{"num_hidden_layers": 16, "hidden_size": 768, "num_attention_heads": 12, "num_key_value_heads": 12, "head_dim": 64, "intermediate_size": 3072, "vocab_size": 25185, "hidden_act": "gelu", "norm": "layernorm", "norm_place": "pre", "norm_eps": 1e-05, "positions": "alibi", "qk_norm": false, "attn_scale": 0.125, "bias": "all", "tie_word_embeddings": true, "parallel_block": false, "extras": ["capped logits"], "init": "normal", "init_std_qkv": 0.0179, "init_std_o": 0.00316, "init_std_up": 0.0179, "init_std_down": 0.00316, "optimizer": "muon_variant", "learning_rate": 0.00925, "beta1": 0.95, "weight_decay": 0.0, "lr_head": 0.00657, "max_grad_norm": 1.0, "warmup_steps": 200, "schedule": "wsd", "decay_fraction": 0.593, "decay_shape": "linear", "final_lr_fraction": 0.0, "batch_tokens": 131072, "max_seq_len": 1024, "doc_mask": true, "train_tokens": 1061000000, "max_steps": 8095, "dataset": "wikipedia_en"}
MLP neurons of a small language model. Each row is named by its layer, matrix (up: input weights) and neuron, and shows model dimensions 208-463. Each number is 128 + 24 x the weight over its row's rms, rounded and kept within 0 to 255. Numbers have three digits each.
After each neuron's rows, "fires after" lists the tokens most often just before its 100 highest values on Wikipedia text that the model never trained on.

L3.up1990:105109127142139121152142133100147173073138102114162134153162100118168110122124133131096129115123139150134103154094105122103128110126112145085110110125128093122114129092137140116103115149126124151102112113160138121112127119114124141129116112123126120120128112146108174117133080143130153128069140108174113138098126152111118175108125144117132129128086121174143093125151149158149131126096112131139104149129101152156153126138089096112105122114113149118138159142107116161104125113154114143130128121199093128138126112203117103096129169114159126167084115119179102073107107136117160128142146116126086132075118147144134126063114132083160134095092134160124174086194091156136107093138081175142171093139123075161142192132154121116136097172117148149137118141100101135096110123079151
fires after: " |", " —", "2)", " No"

L3.up1656:131113159150158114098142149154165117157144150138112141099170141126099090108114131157127125149124157115127077136170099123090111161116129152160074156115163103101151096152114142101141145117112138145132136142109137134117141140137143114154108122139143125131087115110118149143120160103109107129146171120139115145075106125123128110098127160130132137123137097072133097131129140140130126137141166139102085121131120151162119097163108131147138129101095151084103140143141132122110099116123128125136137083137108133146116125082118101137145135126138153144150180110117083101096077104102113160101105092109125194127114150100162105175136103128189137147131111131151116114163135095074126152116120114100088137131141101134147151123133118115171130164115129110124155098073110153137080108143113
fires after: " 0", " |", " 4", " 2", " —;", " 1"

L3.up1895:118137157123072117118117108135134119099134141166129078147166168140149128119142140095129117172117087137133176126102127104091185137126139119131123112106127070106095113130177136167142121110120151113106120068122139118146155121099121126154082143150117138138098129132110124154098088108113126122125120130105114112144119116113128105078147144143152113151128136173159164105132124130132096136126117132083088164139109076153092127116135132162152114130171123129094128138105127151144128132164113154118068122090183158168068117133151125138117111134129142108124127099119098110115142076149137167137115119135133142080063112136074122136137121103163123141161154128126108128142141151143108107113120127165145118101117113149073115131171130096084117135113135141129141126138114127159177122101116
fires after: "\n", " Year", " No.", " ", " Date"

L3.up260:166125110143102134127133115165086127139117107152155155111131115142118134096149115112134108138134123155158118127147179120169109081146133131120139132142098125166140107102152094107160121109149146150120165184119131162135152115131126105155119107099181164135075158174175137129113117095127165146107110082052140145083130141156153135092141115114104117084151123115103141103170106150126128106113107129120099158109117133133094144136124119081124112112106130120090143110127104156157127102172136164122133153133150130121098099100152133171166085152136151157128110161164080138120107144120121161153148134115132162131125133154159128116113129148086091108128157132125136128119195153172143149122121091119171116097143117133123094177145065141165181116103142119134159121126131141123120162153156
fires after: " |", " a"

L3.up555:127145091127156150164112168103163158138146146138110106099187124137083122124115082102133116076117138141140107148110155110111148135145104089144141122149115091153116116114133095124119157139164098137130096169174105164130137110080106118103136111103091111120150179189121126151113142170138164155103121125135130093123154154182151152113155156102095116106134123133129137000136150126115100106130145134143112105132127107120137113140147154152127091153111160155087112169149122131147170110109107102139137160127100094126131093130131096143149138148103158164170126117154119122156127115083095140141131134192130145116133125137153111112159116109143106146128097125076142126135145105146115154154119157107086118143140150159156126159113123106142113157095119112112137115133138154163122161115141
fires after: " |", " Johnson"

L3.up2557:141117152150106148123122178158185166160143139112145140127095143104145120097118123136141094121169139117085152144150145136115096104151127123095129138117130104130114130095113112083154120134131118086166146101160167074117132140102101131087137130126085156096138116160113155132148143100142201127152130098100116174122097131120156113147139125123152145094165131142140092116137138099069140149108139136108142125136083125100162074142147185157116123131135123121164131101068142131115128134104115111080150119132114153155111116120101121120113122120154105138156134116122105152096155118157135142158124129126139134173134146112097150084122112144143157160151141128119126129172102140142168086140169126134149109104153142154149125119144150101134107125171127119142143109121094128080112139160121
fires after: " |", " 0", " 2", " 1"

L3.up576:111160141125091141105114101123149134114110109148117124123148106119148130087117152071122182175122088115123125106172092116102132100149142142098122142120150118121147137112145133093153135112160097131116155144136127150143128126106139118111132095120156169143111115141135141114097142094163088119146164106161138123084104116188147107146135148122141085082100130094122112090111111094153133087100149079135132119135128091146102108145108133180120129193136130116143131097158114084106143092120123168119147122150135093146100126130137131123159106126092134102141138139130084113143146120111129184135100131107122149131156164118123149126123138143168105157108107106156118147101142122111171139143132110140118104089140118120143125127108161153151062126102113134173172150129125121116141129172147
fires after: " |", " ISBN", " W"

L3.up1971:084095100144157092135131131095119115126140096170166107133155137105111129139094130096110121090121134159159112167093124124153133089120087117133093138165127115150134159098115139120159122170143113145114177125126162110150133144131172108093164104118152145129178152159121137094120112122171160120143154134154115151114112108108144127122144131141121112126131135142150096095112202161105132132149116131143151122112151098156120139133107097105104086144054138076113112120114154142163144148135148144087127127100072095106104145126156103135155106106147135079116161164134142084204120130182129103109138149139106145141155119125114136137091173122158143114078127115103126145109086171088106096094085154086083182156123136125111104151117126124162102135151105121155123110135122076150163157105174
fires after: " |"

L3.up1260:135151132100076141108138121119129133091152130110139134094135145087090128122150176153166111088070098132112157131110123168127136128158135144121122120132138132117101099092118114098099127147131086097085176132115132147098174133130122091148163161146142148120083129128098135145125123115129098081099114116114078125135125113099117152128131128099134104103103073149140138101114157130068098124160141115103114118129107137092140147131147105108108129108134131124155132115110091121137147085113157112148087140142138126137088144130120131110183155137123173136093143111108137099155123107121122099110162130141117151146119144137150121141168123144216143188156115111145163119175132138184104147129122100164143127094130117140160115162081100110130133113077142160067184100119133141164158102134083
fires after: "\n"

L3.up1005:113128125100115128135133099181136135131136120146132126145182124119097134148135148141087112089087134147112175119116102143158124100126150150137108088144119151141089133102144149125122105120149135151162188108136137140120132097141097119145133149136121158137146109073110119149122135140136159115149096122186109160099102148141118087079165124130167132137122103172120109048086129116123120114086107167143145154147126117124122103140086152068110141152126176135150113118110131118135128113113109160124164150141129148132128140121116159112109138140151127133133121122111134113118160148146096136173121101179147140087118122151125127138161111162151143131148143123074133107152135093135129105112140155112101115172121114151145177162116144099187076145153151153140146142158141130161136129165106
fires after: " |", " 2", " 101"